Part of a small language model's weights.
Architecture: LayerNorm before each block, learned positions, biases, tied embeddings.
MLP neurons of a small language model. Each row is named by its layer, matrix (up: input weights; down: output weights) and neuron, and shows model dimensions 16-143. Each number is 50 + 10 x the weight over its row's rms, rounded and kept within 0 to 99.
After each neuron's rows, "fires before" lists the tokens most often just after its 100 highest values on Wikipedia text that the model never trained on.

L5.up629:61 53 53 43 48 43 55 61 58 59 41 56 54 49 37 44 42 71 47 46 40 53 56 37 55 50 50 44 47 42 64 33 65 44 61 63 36 45 45 52 61 58 48 26 52 46 61 54 54 54 72 67 55 58 46 31 55 60 67 53 42 51 54 45 34 59 37 57 37 51 37 60 59 65 57 50 71 54 65 50 47 44 47 59 49 49 52 43 72 53 57 42 60 74 58 36 43 56 47 24 60 56 64 61 35 36 56 60 45 42 45 50 61 35 40 53 43 38 54 57 54 46 44 50 55 41 36 60
L5.down629:39 69 37 39 31 70 58 34 49 83 46 61 50 54 48 63 52 43 56 46 42 52 38 42 47 33 56 57 47 50 47 44 45 50 51 50 48 69 50 36 51 45 44 42 59 40 36 53 49 36 44 55 49 51 55 46 38 67 42 58 46 54 41 55 43 65 58 60 62 41 55 43 49 57 42 50 55 40 42 39 45 48 47 56 45 37 40 50 60 32 46 50 49 53 30 46 32 50 42 67 42 71 68 41 57 53 66 44 50 62 27 34 60 57 32 53 37 61 52 60 53 46 37 52 42 39 67 49
fires before: " ", " and"

L5.up1484:55 44 47 48 39 49 60 59 60 52 55 56 55 45 46 57 40 53 53 68 47 44 54 58 63 61 51 38 36 38 42 44 45 60 41 49 60 51 45 72 43 37 30 70 46 45 42 31 45 51 45 45 43 48 37 51 75 61 48 58 56 53 67 54 56 48 60 45 49 52 46 59 50 43 42 57 47 55 51 40 25 24 43 54 49 52 46 52 45 45 44 49 44 52 36 35 64 55 39 41 64 61 37 36 49 37 61 46 37 36 55 52 56 51 48 44 52 47 72 31 52 58 66 45 45 24 68 49
L5.down1484:57 53 61 55 67 39 35 60 59 38 45 60 69 54 53 46 72 46 47 60 36 50 51 52 63 53 49 41 49 45 54 42 50 46 33 57 49 51 39 47 48 57 36 46 57 42 33 39 55 67 42 49 36 65 55 48 55 45 56 57 66 65 44 66 51 53 37 55 56 53 54 47 57 42 56 58 36 44 59 60 52 45 50 48 44 52 38 48 48 42 67 49 46 54 72 48 37 58 58 41 56 64 47 61 46 38 67 60 40 53 46 42 41 36 37 69 53 42 57 47 42 47 48 61 40 44 63 57
fires before: "201", "199", "194", "200", "193", "197"

L5.up1221:59 62 43 53 50 63 51 63 62 35 51 45 36 54 48 47 50 66 59 46 53 55 47 57 67 31 55 48 52 57 51 47 52 39 62 48 61 47 41 65 55 47 22 59 26 47 37 40 47 59 49 52 54 32 54 51 53 77 41 66 44 59 47 59 61 54 57 66 47 36 46 66 43 59 55 51 40 46 38 60 55 38 54 58 68 31 53 47 53 56 61 59 57 54 56 45 51 26 55 41 56 40 50 59 51 36 50 59 65 41 41 58 32 58 33 46 52 57 54 48 60 39 62 55 37 46 67 38
L5.down1221:56 65 59 53 51 49 52 62 53 46 38 49 70 40 43 47 46 46 45 60 39 57 62 59 23 42 44 51 61 45 51 40 58 46 48 39 68 55 58 42 59 37 42 52 60 48 33 58 59 23 58 41 49 41 54 37 48 63 65 53 59 50 39 42 60 53 51 58 66 46 39 36 63 44 36 67 35 46 61 59 51 52 58 50 41 43 49 52 55 37 62 36 60 59 41 31 38 46 40 55 60 55 67 57 36 38 45 53 60 45 47 39 48 66 50 62 52 24 51 41 48 52 51 72 50 68 44 58
fires before: "201", "202", "194", "199", "200", "198"

L5.up1358:37 55 37 50 48 38 58 42 61 57 38 52 49 59 39 41 44 45 55 38 57 56 51 56 62 45 53 27 61 30 44 62 52 58 57 51 60 67 41 64 60 58 41 58 61 39 60 63 66 50 62 50 52 33 35 54 53 63 39 59 34 52 50 57 46 45 60 67 43 55 66 65 52 55 49 41 57 51 40 36 59 51 44 35 60 55 56 44 60 57 38 50 47 68 30 46 46 42 64 57 47 44 70 56 43 53 44 48 41 43 44 44 38 50 41 41 50 46 49 52 45 52 36 66 72 61 44 68
L5.down1358:56 46 39 54 47 68 39 44 64 68 64 46 56 63 77 54 42 55 54 57 47 37 51 47 43 43 61 48 44 55 25 36 53 43 44 64 65 51 53 53 56 52 60 67 35 55 46 52 56 45 59 58 49 51 40 65 48 54 56 52 59 56 61 61 45 44 48 53 43 43 63 42 68 43 46 39 47 44 66 51 45 43 52 67 62 43 44 52 55 61 44 36 51 58 47 43 48 46 76 50 55 69 67 39 63 27 41 48 31 60 68 42 40 52 43 66 46 57 35 50 40 34 33 68 60 61 41 55
fires before: " |", ";", " |\n"

L5.up442:57 42 54 31 54 25 56 38 52 33 57 35 50 56 44 51 52 64 47 44 54 50 46 51 58 50 43 55 39 64 48 36 48 35 53 49 53 51 49 57 65 39 52 43 51 47 64 66 51 45 40 69 58 47 40 46 64 56 49 63 43 59 49 56 61 73 50 44 49 44 55 49 60 61 63 41 48 47 47 37 31 42 41 49 37 49 71 59 57 58 64 58 57 42 59 66 52 58 42 40 45 51 43 58 58 60 58 46 53 48 21 41 58 36 57 35 63 57 57 57 68 44 36 65 61 44 48 43
L5.down442:54 47 63 52 65 37 62 42 55 42 42 60 49 48 49 53 61 48 64 50 66 53 57 48 37 58 61 73 58 52 45 48 79 64 26 37 45 52 43 65 54 40 41 32 55 32 32 59 58 57 39 30 51 55 37 62 51 46 48 40 36 46 53 55 40 50 42 58 59 60 34 60 61 56 56 46 64 56 44 44 40 52 43 70 49 29 41 39 50 25 36 49 53 33 45 47 59 32 49 68 54 48 51 41 39 57 66 58 51 58 37 60 61 48 47 47 44 58 69 38 45 41 58 46 49 46 59 43
fires before: "0", "1", " ", " (", " coron"

L5.up494:40 48 47 39 62 26 50 39 58 60 46 45 54 46 45 43 55 55 45 55 51 39 56 53 35 40 49 38 42 56 51 59 54 48 40 55 62 56 33 49 55 35 45 49 65 42 38 66 62 47 42 67 59 38 22 52 38 45 47 59 44 63 29 63 67 49 56 49 60 74 54 52 62 32 41 36 56 54 54 58 49 56 39 39 55 75 43 54 62 71 45 65 63 39 38 53 54 70 36 34 46 50 68 62 60 56 41 57 40 32 45 60 51 50 58 70 41 65 23 48 47 50 46 47 51 46 54 57
L5.down494:16 45 63 46 53 37 38 44 55 43 61 51 43 45 56 31 48 64 44 49 47 45 35 46 50 56 35 51 46 44 42 48 53 42 39 66 76 63 59 50 45 49 64 55 38 32 31 67 54 68 55 48 51 35 38 56 51 39 64 44 39 46 53 46 67 51 46 55 42 52 61 42 40 38 52 45 81 70 61 66 54 42 56 68 55 52 54 51 59 68 36 57 54 41 42 58 32 56 48 48 36 68 50 47 61 38 34 45 36 43 53 59 60 50 42 71 42 52 38 64 62 47 51 53 44 41 74 59
fires before: " |", ":", "."

L5.up2479:46 64 51 34 55 64 65 52 46 61 55 54 31 36 49 60 38 32 37 56 59 49 55 60 63 39 58 55 53 64 57 44 58 36 51 41 35 53 38 50 37 38 43 56 45 39 40 49 51 45 50 44 54 49 36 42 35 44 41 55 38 78 47 50 52 30 62 50 57 48 61 52 62 37 35 50 55 53 65 42 66 44 32 60 54 47 50 44 41 48 41 35 28 51 59 43 42 44 62 58 47 42 63 61 47 53 52 55 65 40 48 47 53 44 33 40 47 42 41 40 54 55 54 74 42 43 47 60
L5.down2479:56 38 52 64 77 50 54 55 44 54 53 57 25 38 59 44 48 42 55 43 42 53 57 51 43 51 44 61 63 52 50 40 53 40 79 42 36 55 48 58 56 61 52 56 47 57 57 44 51 47 39 49 37 47 49 28 41 44 37 57 56 52 37 50 62 37 65 55 33 45 59 46 58 43 33 58 40 58 46 49 61 52 61 48 64 47 70 38 32 50 53 58 71 45 48 42 60 63 73 48 32 44 53 58 54 57 55 34 49 54 52 49 44 55 49 45 29 64 72 57 49 60 59 48 46 60 64 47
fires before: " of", "3"

L5.up1230:39 35 45 35 59 51 44 56 56 45 46 68 31 52 41 48 56 64 37 41 54 67 39 58 45 55 60 30 45 50 62 34 47 37 36 45 38 42 49 60 51 67 56 43 50 46 41 55 47 64 57 46 52 58 57 42 34 45 62 56 55 64 58 72 66 56 69 50 65 50 66 43 46 56 45 63 40 54 51 40 57 55 59 37 59 38 34 82 49 45 42 36 38 60 55 43 57 38 65 57 53 29 49 52 37 70 28 69 66 47 52 51 49 58 57 50 66 31 49 41 61 71 55 66 51 37 64 52
L5.down1230:48 58 48 43 52 50 59 54 61 66 65 73 59 86 62 37 47 46 53 48 54 58 52 58 40 50 55 51 49 48 42 46 46 48 45 47 50 46 52 59 33 43 46 47 71 45 43 42 47 35 55 52 43 44 50 86 56 39 53 51 44 64 44 42 53 45 35 49 41 36 47 42 35 46 44 61 47 60 52 43 58 51 55 56 49 50 39 45 62 60 49 47 49 46 50 61 42 39 73 44 79 44 49 42 55 64 48 54 33 53 35 42 55 64 50 53 64 47 30 43 44 58 68 55 35 34 56 45
fires before: " to", " by", " of", " in", " on"

L5.up742:31 63 39 54 53 26 72 42 55 39 56 49 46 39 50 26 48 51 54 52 49 38 44 80 53 69 65 47 46 49 45 52 26 32 49 62 48 48 41 44 52 65 32 47 39 59 46 70 55 53 51 56 47 39 58 50 68 47 50 56 54 35 52 52 46 52 59 39 46 54 47 47 50 70 43 33 55 62 41 49 53 50 56 34 42 40 50 50 55 53 47 50 32 42 48 59 56 36 56 40 39 45 36 47 51 55 71 50 54 48 45 50 56 44 58 48 67 55 43 71 53 41 68 38 48 41 67 45
L5.down742:42 37 55 33 47 51 35 73 59 56 60 48 52 63 42 55 51 62 66 55 62 59 38 47 54 45 57 30 35 38 65 49 31 41 34 48 67 33 63 54 47 51 54 43 31 45 56 40 58 45 61 54 41 36 48 50 46 45 59 57 54 44 33 46 53 50 51 48 60 34 57 57 68 61 76 52 57 51 40 57 41 39 55 49 63 48 50 65 44 42 54 44 43 43 35 57 49 58 50 50 67 52 55 46 52 65 56 73 45 42 45 64 56 56 51 49 58 55 46 48 56 43 51 56 51 53 50 62
fires before: " ", " |", " ("

L5.up2696:46 65 50 60 33 55 38 49 51 47 47 48 50 29 54 38 50 49 36 63 34 60 54 43 34 56 58 55 36 30 45 52 60 67 45 61 55 53 57 63 49 41 37 52 58 49 56 50 62 50 71 70 58 32 54 54 40 35 51 39 34 56 50 45 44 49 66 39 39 50 52 63 53 42 63 35 37 69 70 66 55 48 35 44 53 57 52 50 52 46 46 59 60 51 31 49 52 23 53 45 50 61 55 55 41 42 47 73 57 37 59 58 46 33 58 44 51 56 62 26 51 61 46 43 49 66 64 54
L5.down2696:43 44 49 61 51 48 60 43 59 55 50 47 55 49 52 45 60 41 29 21 50 75 54 35 62 50 51 48 38 32 59 61 42 63 43 56 51 41 54 48 40 55 46 42 52 42 48 55 56 55 48 53 63 56 54 51 50 64 52 48 38 61 56 45 56 42 42 40 44 59 48 69 62 51 42 64 57 45 56 56 52 43 27 66 48 40 50 44 73 30 59 68 45 52 41 60 70 58 49 47 45 60 50 67 45 47 71 43 36 47 59 58 44 54 41 40 53 60 42 57 41 53 43 29 48 48 60 49
fires before: ",", " the", " later", " he", " she"

L5.up1239:47 39 42 50 54 53 63 59 51 36 54 48 54 29 34 56 32 42 34 53 54 47 47 62 55 49 41 42 51 30 60 46 64 54 61 73 51 62 44 63 50 54 58 47 61 51 56 68 56 41 60 73 50 57 45 39 34 56 46 39 47 59 46 47 59 62 48 50 58 62 61 40 55 41 49 46 63 50 63 58 45 38 58 47 32 56 53 46 66 58 54 53 57 42 51 54 45 57 71 52 48 37 43 53 46 34 40 49 49 55 33 40 55 46 46 57 42 61 49 54 59 53 42 48 58 38 57 44
L5.down1239:45 49 47 43 56 45 56 60 68 57 57 46 53 41 64 36 65 37 36 49 41 54 58 38 50 49 52 49 52 59 34 41 48 45 44 63 50 43 66 49 59 57 51 50 43 62 48 34 81 41 36 62 41 38 56 44 51 57 56 60 49 63 60 69 62 61 32 57 47 52 43 51 39 47 62 56 67 45 37 40 53 20 66 54 58 32 54 39 43 49 54 72 36 52 48 49 55 47 42 46 60 38 40 53 63 52 60 59 56 49 42 40 47 64 79 43 48 53 34 44 52 45 39 43 40 58 48 52
fires before: " |", ":", ";", "ated"

L5.up1829:62 45 46 69 42 46 42 36 44 57 48 51 59 46 64 45 58 32 38 51 50 50 54 62 45 34 39 28 37 54 42 36 33 47 45 61 72 75 26 41 54 61 32 56 57 45 65 53 43 52 46 63 52 50 47 49 53 59 39 55 42 35 48 64 57 47 23 29 36 54 51 31 50 59 54 50 58 55 52 55 50 42 45 61 59 43 44 54 60 69 46 52 40 58 29 60 30 47 67 61 43 51 54 51 40 41 51 47 57 50 44 55 41 46 53 44 38 56 43 30 45 47 57 47 56 41 62 60
L5.down1829:48 50 60 33 62 62 67 48 41 40 60 55 35 66 58 82 60 46 58 54 56 53 54 57 49 58 43 57 36 57 45 49 57 45 57 50 44 58 62 59 35 52 50 55 50 66 27 47 57 37 64 40 54 65 46 39 52 31 56 67 47 38 44 45 51 31 55 72 56 58 58 44 50 27 43 54 75 43 42 40 65 46 70 57 45 53 56 48 49 45 42 60 40 55 42 43 60 57 58 45 67 35 31 54 30 64 52 65 62 53 52 52 46 74 45 46 40 53 45 35 39 51 56 54 46 57 54 48
fires before: " ", " to", " (", " |", " –"

L5.up315:55 51 48 48 50 50 56 55 55 36 51 59 48 55 48 50 64 74 42 56 39 54 58 47 51 37 69 41 31 63 50 53 35 54 69 46 61 57 47 43 42 82 49 69 25 52 28 46 43 44 47 56 72 45 45 53 52 61 47 55 56 41 50 47 54 70 28 43 40 36 31 67 53 64 39 60 50 53 35 48 56 42 51 64 39 49 60 37 45 39 60 58 44 38 47 56 73 56 48 28 59 62 59 42 27 46 56 49 67 58 49 52 53 50 42 40 50 57 60 46 42 47 57 36 42 58 30 51
L5.down315:44 47 54 51 53 44 36 33 49 43 60 45 48 55 45 44 67 44 40 63 49 53 39 67 39 44 50 38 46 50 42 44 47 63 30 64 43 47 50 38 53 34 56 36 43 55 47 54 60 46 50 56 47 59 71 46 59 33 53 41 29 58 42 55 55 47 53 65 55 43 36 48 51 43 49 43 59 47 55 56 68 69 45 46 59 60 48 47 56 60 61 75 42 59 35 50 51 53 55 77 39 42 55 52 54 55 51 28 52 44 52 47 25 60 39 59 47 54 49 46 57 51 65 43 52 51 48 51
fires before: " ", " of", "198", "201", "199"

L5.up1466:50 45 44 47 47 55 44 63 41 52 40 57 50 39 52 63 48 54 48 61 46 50 47 63 45 56 49 52 63 35 45 64 34 33 44 45 52 62 75 55 44 50 36 48 55 44 38 45 52 49 45 60 64 72 38 50 56 51 42 59 53 46 43 52 31 68 55 50 65 47 58 62 51 65 35 64 43 40 53 44 44 33 53 57 31 55 32 39 59 48 56 27 56 54 49 45 47 47 39 35 64 56 45 46 45 61 50 42 41 37 44 48 38 54 42 58 44 48 45 27 46 53 27 39 60 50 31 40
L5.down1466:40 59 48 27 55 56 41 39 52 56 51 56 39 38 51 63 50 27 49 54 62 48 41 37 52 49 38 58 59 48 65 53 53 56 45 40 48 66 45 60 58 36 50 45 39 61 42 43 63 61 36 53 69 58 40 50 51 28 59 42 59 61 54 53 39 55 54 26 54 54 48 44 47 56 57 39 57 65 46 39 42 39 57 50 27 34 71 42 49 55 70 48 40 39 63 48 45 68 53 50 49 68 45 48 42 58 41 38 48 48 41 41 40 24 41 46 51 39 72 65 29 47 45 58 53 58 39 67
fires before: " ", " degree", " C"

L5.up648:50 30 46 58 43 43 62 50 46 39 37 47 31 54 66 49 61 48 59 68 55 36 28 70 48 54 61 55 37 47 64 38 36 67 58 46 70 64 54 40 51 62 48 42 60 47 58 56 56 27 35 44 60 49 55 39 63 59 37 56 66 50 48 51 39 45 65 44 42 54 39 44 45 51 36 44 49 64 61 52 44 45 33 50 31 44 44 19 51 62 37 52 28 43 63 46 48 42 62 53 34 46 54 43 48 55 47 44 49 34 54 54 40 44 48 56 41 49 50 49 46 46 45 50 44 49 60 55
L5.down648:32 46 31 54 61 41 40 54 69 58 62 65 79 50 63 31 50 67 48 48 56 61 54 47 38 62 39 61 58 52 46 47 61 59 49 61 40 48 47 57 35 46 34 52 56 48 55 54 44 45 55 42 47 64 46 30 66 45 61 60 43 62 43 59 39 69 48 60 50 47 56 54 37 63 56 45 55 41 46 49 63 51 64 56 56 44 40 80 53 68 66 49 37 58 60 39 47 70 43 51 53 79 58 51 50 43 53 48 48 46 38 49 51 46 46 72 41 54 52 48 39 42 34 55 38 29 53 55
fires before: " ", " |"

L5.up483:38 43 43 59 46 51 52 42 68 56 38 52 58 49 60 43 63 62 37 70 33 72 62 47 35 36 65 33 43 52 52 52 50 54 54 37 49 58 43 48 56 55 47 60 45 41 50 48 55 51 65 51 46 45 40 39 50 51 73 57 50 52 64 42 58 35 60 31 57 35 44 48 31 52 44 46 64 52 42 59 66 52 68 41 42 55 26 63 33 63 37 19 46 50 57 61 52 35 44 55 23 56 56 63 53 64 62 39 39 40 50 44 55 39 61 61 51 54 57 58 63 63 44 51 63 46 50 48
L5.down483:49 52 31 37 53 43 29 36 53 47 39 37 47 63 47 50 38 49 57 62 41 52 73 43 68 66 59 39 48 56 50 56 45 57 57 53 39 61 56 47 57 57 49 55 36 48 71 47 61 32 58 41 30 66 47 55 43 70 49 53 47 48 48 50 51 44 42 60 50 42 52 42 64 64 34 31 59 53 58 56 54 40 63 38 49 38 60 43 51 45 53 27 55 39 49 43 48 20 49 34 53 46 63 32 59 30 46 72 41 39 54 47 56 43 33 30 49 61 65 34 46 67 68 33 47 50 31 50
fires before: " |", " by", " in", " at"

L5.up237:52 55 54 42 53 46 49 36 60 35 48 52 39 47 48 53 48 60 57 49 48 51 38 63 44 63 47 51 47 54 52 38 46 67 47 62 61 52 41 46 61 56 55 26 44 46 45 35 56 41 42 36 51 54 52 47 57 59 55 55 46 61 53 40 47 71 35 23 42 50 41 53 47 54 53 55 60 53 49 55 27 52 71 42 57 56 43 40 52 40 42 56 51 48 48 31 35 45 53 57 53 50 47 44 50 49 64 55 74 59 50 43 57 55 51 37 51 49 71 43 74 42 54 57 63 39 72 51
L5.down237:50 19 60 52 40 46 57 75 53 63 41 31 50 55 54 57 55 55 51 51 50 29 57 54 52 62 54 53 52 60 46 54 44 36 54 43 49 41 60 54 40 45 42 51 41 44 72 52 55 62 62 62 44 28 39 39 47 43 54 27 48 33 39 40 51 39 58 56 49 37 44 52 64 46 60 50 52 63 31 58 53 64 47 56 55 53 31 62 62 51 43 75 45 52 53 52 73 49 53 39 43 44 35 61 42 52 31 46 50 44 54 40 51 42 42 54 41 59 33 35 46 56 56 54 52 54 47 55
fires before: " ", "–", " |", "194", "8", " children"

L5.up78:43 60 61 67 47 56 59 47 47 67 44 48 43 62 46 58 40 55 49 57 60 44 50 48 50 55 37 33 50 57 58 62 54 60 63 50 44 51 38 48 37 39 35 49 40 45 58 51 49 68 65 51 54 40 52 52 38 32 48 33 64 47 41 50 42 40 49 36 42 36 51 67 41 46 26 60 58 54 56 46 51 44 41 49 52 62 53 55 54 51 55 57 57 43 44 42 52 54 47 32 57 60 74 61 44 49 56 64 47 49 56 56 37 49 44 36 72 51 60 56 58 50 57 60 48 62 39 50
L5.down78:49 72 46 35 41 41 65 53 62 54 47 64 49 61 62 59 49 47 45 78 44 42 55 50 48 40 43 60 51 48 65 48 55 50 40 60 43 49 46 46 42 64 44 71 47 35 48 48 36 52 33 59 41 65 48 45 57 64 43 59 48 35 50 67 49 61 56 67 37 36 47 41 45 48 52 59 44 57 64 34 23 57 50 53 54 56 63 56 62 51 42 54 52 47 57 59 43 41 59 47 53 39 49 58 51 71 45 59 45 52 64 41 51 44 54 53 44 36 62 56 55 26 49 23 61 52 43 44
fires before: " ", " the"

L5.up2921:45 57 71 46 48 42 50 44 56 76 46 61 52 40 60 47 55 48 43 45 49 38 44 69 27 57 56 48 40 35 60 52 51 40 57 32 53 37 49 34 52 54 43 40 37 38 28 49 40 40 50 49 57 43 52 50 71 53 56 57 38 57 51 46 52 34 37 42 54 45 60 50 55 52 35 45 34 58 57 49 54 51 44 50 58 61 41 37 52 47 45 50 44 59 51 52 47 56 51 51 66 41 54 63 44 39 55 51 48 54 32 62 34 55 51 72 56 58 45 37 48 54 43 44 54 41 51 39
L5.down2921:60 57 46 44 58 62 56 60 59 59 46 51 68 42 44 53 46 66 52 50 49 41 68 35 46 59 39 59 43 21 41 44 54 59 59 46 39 70 40 62 53 41 36 42 60 26 28 39 30 65 59 58 47 43 50 23 50 73 52 63 49 57 38 53 58 60 59 41 45 37 58 54 44 57 51 42 46 49 54 61 35 51 36 59 47 37 61 62 39 51 39 48 56 24 38 46 51 47 52 40 58 51 41 29 50 48 53 35 52 38 47 41 61 52 58 40 53 51 58 56 40 59 36 40 58 55 33 41
fires before: " ", ","

L5.up1497:54 46 51 59 61 41 42 53 38 55 52 73 36 55 48 39 40 39 47 54 48 70 49 45 50 43 53 37 49 50 45 45 57 56 74 48 42 53 51 57 64 41 57 47 59 54 57 34 69 55 66 45 63 42 55 46 57 61 37 40 53 60 49 69 47 44 47 29 50 54 55 50 55 40 32 62 59 39 38 37 53 37 34 47 41 44 54 55 38 43 32 62 55 57 52 31 50 60 38 52 50 45 51 43 35 34 64 56 51 60 42 53 54 51 51 51 58 30 60 46 53 46 52 48 61 55 40 59
L5.down1497:40 48 67 51 46 58 52 64 58 42 43 53 47 47 43 54 64 55 60 46 43 50 70 26 45 49 58 47 41 49 53 42 52 57 55 42 48 61 45 62 58 55 42 54 34 46 43 66 51 36 47 60 57 49 40 46 53 46 58 67 49 61 54 61 55 29 63 44 45 66 52 53 54 63 34 64 52 60 40 38 46 47 63 47 55 35 64 36 65 46 58 60 59 46 33 42 45 34 50 59 71 66 41 48 53 38 57 42 29 46 57 50 45 40 53 27 61 53 37 54 39 45 49 67 45 43 53 27
fires before: " ", "200", "202", "s", "198", "4"

L5.up1287:50 40 48 62 47 44 56 53 52 55 45 48 44 40 34 31 63 44 42 41 45 46 49 62 51 53 46 36 59 54 32 40 41 51 42 37 54 69 52 53 36 44 60 63 52 38 37 51 24 59 45 66 52 47 37 64 43 50 42 54 35 49 54 39 62 48 65 35 50 51 48 71 52 55 52 40 46 67 63 59 48 48 47 36 43 56 42 60 49 60 58 62 52 45 39 38 49 52 52 61 49 37 68 56 54 52 50 36 44 30 50 55 54 33 43 59 44 35 57 53 50 38 44 35 67 43 58 63
L5.down1287:44 61 49 45 66 48 40 43 61 47 48 57 48 31 60 41 65 64 61 60 36 55 58 43 40 30 55 46 50 40 62 56 37 51 54 60 56 43 45 42 52 41 50 61 58 54 39 56 33 53 32 66 63 52 38 54 48 52 51 53 41 48 60 58 47 52 59 43 20 53 59 48 57 59 53 41 54 54 55 39 61 36 57 53 56 55 53 54 47 47 50 50 46 58 62 43 47 52 47 55 55 64 58 35 44 59 44 38 40 56 59 43 45 45 52 41 80 41 40 53 59 61 53 55 60 47 57 51
fires before: " ", ".", " |\n", "|", ",", " |"

L5.up192:50 54 45 42 49 39 64 49 69 52 65 58 38 53 38 48 48 59 73 60 41 39 48 36 50 27 67 36 48 47 80 48 46 50 48 60 59 44 46 51 54 43 44 54 55 52 54 35 43 49 56 61 44 50 66 66 65 48 40 32 48 76 60 49 56 51 46 40 53 56 33 48 47 67 44 52 43 35 64 60 46 60 45 41 52 69 35 37 46 43 44 59 18 63 42 49 35 51 55 55 41 44 47 48 33 55 36 62 56 39 44 33 45 63 49 50 51 40 32 55 61 61 66 49 53 39 41 48
L5.down192:53 53 43 64 48 79 32 52 35 46 44 49 48 36 62 42 45 31 32 46 46 52 68 49 69 54 31 50 65 49 38 61 33 66 47 38 40 54 68 25 72 59 49 25 49 54 38 54 54 51 50 57 47 41 45 50 28 51 52 39 51 54 48 53 45 37 41 60 48 59 66 49 63 36 58 50 52 35 40 56 51 57 42 31 45 27 56 53 61 57 53 57 46 57 47 59 52 42 32 61 46 56 60 65 49 53 55 40 59 63 57 60 61 46 39 46 50 48 40 53 51 57 62 37 56 43 76 46
fires before: " the", " to", " a", " that", " for", " his"

L5.up594:46 47 38 62 54 40 41 50 36 51 45 49 50 58 32 54 47 57 41 32 56 26 48 51 58 42 51 44 49 57 65 53 41 48 59 76 67 59 43 60 63 57 48 70 53 57 41 44 38 35 45 62 53 37 38 41 25 37 38 54 34 47 49 54 70 54 35 66 50 38 49 56 50 57 36 34 43 40 61 50 33 43 50 34 48 66 43 35 52 59 55 52 45 50 52 49 40 48 68 51 40 42 55 56 51 52 61 62 61 60 29 51 33 63 31 42 31 47 67 50 48 63 35 54 46 50 44 62
L5.down594:54 32 65 48 52 57 52 40 59 58 60 46 50 43 54 60 52 48 53 43 56 53 48 45 57 50 55 53 49 36 55 55 55 72 37 44 46 66 58 54 30 36 22 52 54 53 36 57 40 59 53 51 46 50 56 45 53 54 66 48 56 45 47 39 56 59 55 40 55 42 48 47 68 39 35 58 47 52 63 59 49 61 75 67 45 56 52 44 59 38 60 62 57 67 59 48 53 42 44 56 42 47 75 47 50 37 50 47 37 50 50 38 54 47 63 60 35 79 53 49 49 44 35 61 48 62 62 64
fires before: " ", " |", " m", " Q", "."

L5.up1709:37 42 72 55 41 31 63 44 52 45 26 44 54 49 67 49 37 56 51 52 39 42 42 65 52 70 38 54 44 56 50 38 49 37 63 56 54 46 69 68 37 58 43 34 48 37 30 38 77 40 41 42 58 57 43 51 49 62 61 52 55 54 46 41 63 50 65 47 43 37 39 62 56 42 41 35 57 52 63 36 40 55 42 45 60 48 41 54 60 33 51 70 35 53 26 49 60 43 56 45 49 49 57 71 38 37 54 58 52 51 47 56 46 58 54 65 55 27 43 50 48 53 63 39 52 50 48 50
L5.down1709:55 57 50 53 66 51 65 59 54 57 61 59 47 37 48 70 62 54 51 64 58 49 58 58 62 57 43 58 56 41 47 37 43 62 53 61 22 46 47 41 33 37 42 44 49 45 30 34 59 59 53 48 69 44 40 46 44 48 57 40 30 52 52 33 42 38 48 42 40 47 46 52 60 49 49 57 55 35 44 55 67 32 52 39 44 56 48 56 55 57 55 60 46 55 65 44 50 55 49 50 50 54 28 70 38 52 52 39 21 47 59 48 53 51 45 50 47 56 51 53 51 54 51 57 43 67 44 72
fires before: " ", " century", " August", " the", " October", ","

L5.up2674:66 54 59 38 40 36 33 38 58 50 44 62 56 52 42 46 50 44 74 51 52 47 50 37 35 53 66 45 51 64 68 26 56 47 48 36 56 35 46 51 49 65 58 46 47 35 42 54 55 41 49 56 55 43 60 36 54 48 48 62 68 61 59 60 42 36 47 52 47 59 26 44 50 59 38 40 43 60 60 46 47 53 29 54 41 29 51 50 38 49 32 51 58 54 34 50 34 45 55 64 40 55 41 49 35 28 32 54 59 41 48 34 35 56 51 33 52 50 51 61 46 43 70 48 44 55 56 39
L5.down2674:47 61 45 54 54 54 56 50 56 41 48 58 41 44 45 42 62 39 53 41 54 54 57 43 50 44 39 49 48 46 64 38 49 61 44 71 55 69 40 42 53 42 52 45 43 59 48 48 43 51 54 50 46 54 49 67 39 43 35 48 50 66 37 45 45 39 59 51 59 60 53 64 55 46 49 49 63 35 55 65 48 57 53 45 29 55 60 29 29 40 46 50 56 47 53 31 66 52 50 26 39 38 35 73 65 53 66 36 62 44 56 49 48 39 53 32 53 57 53 50 57 54 45 42 53 43 51 46
fires before: " the", " him", " a", " his", " her"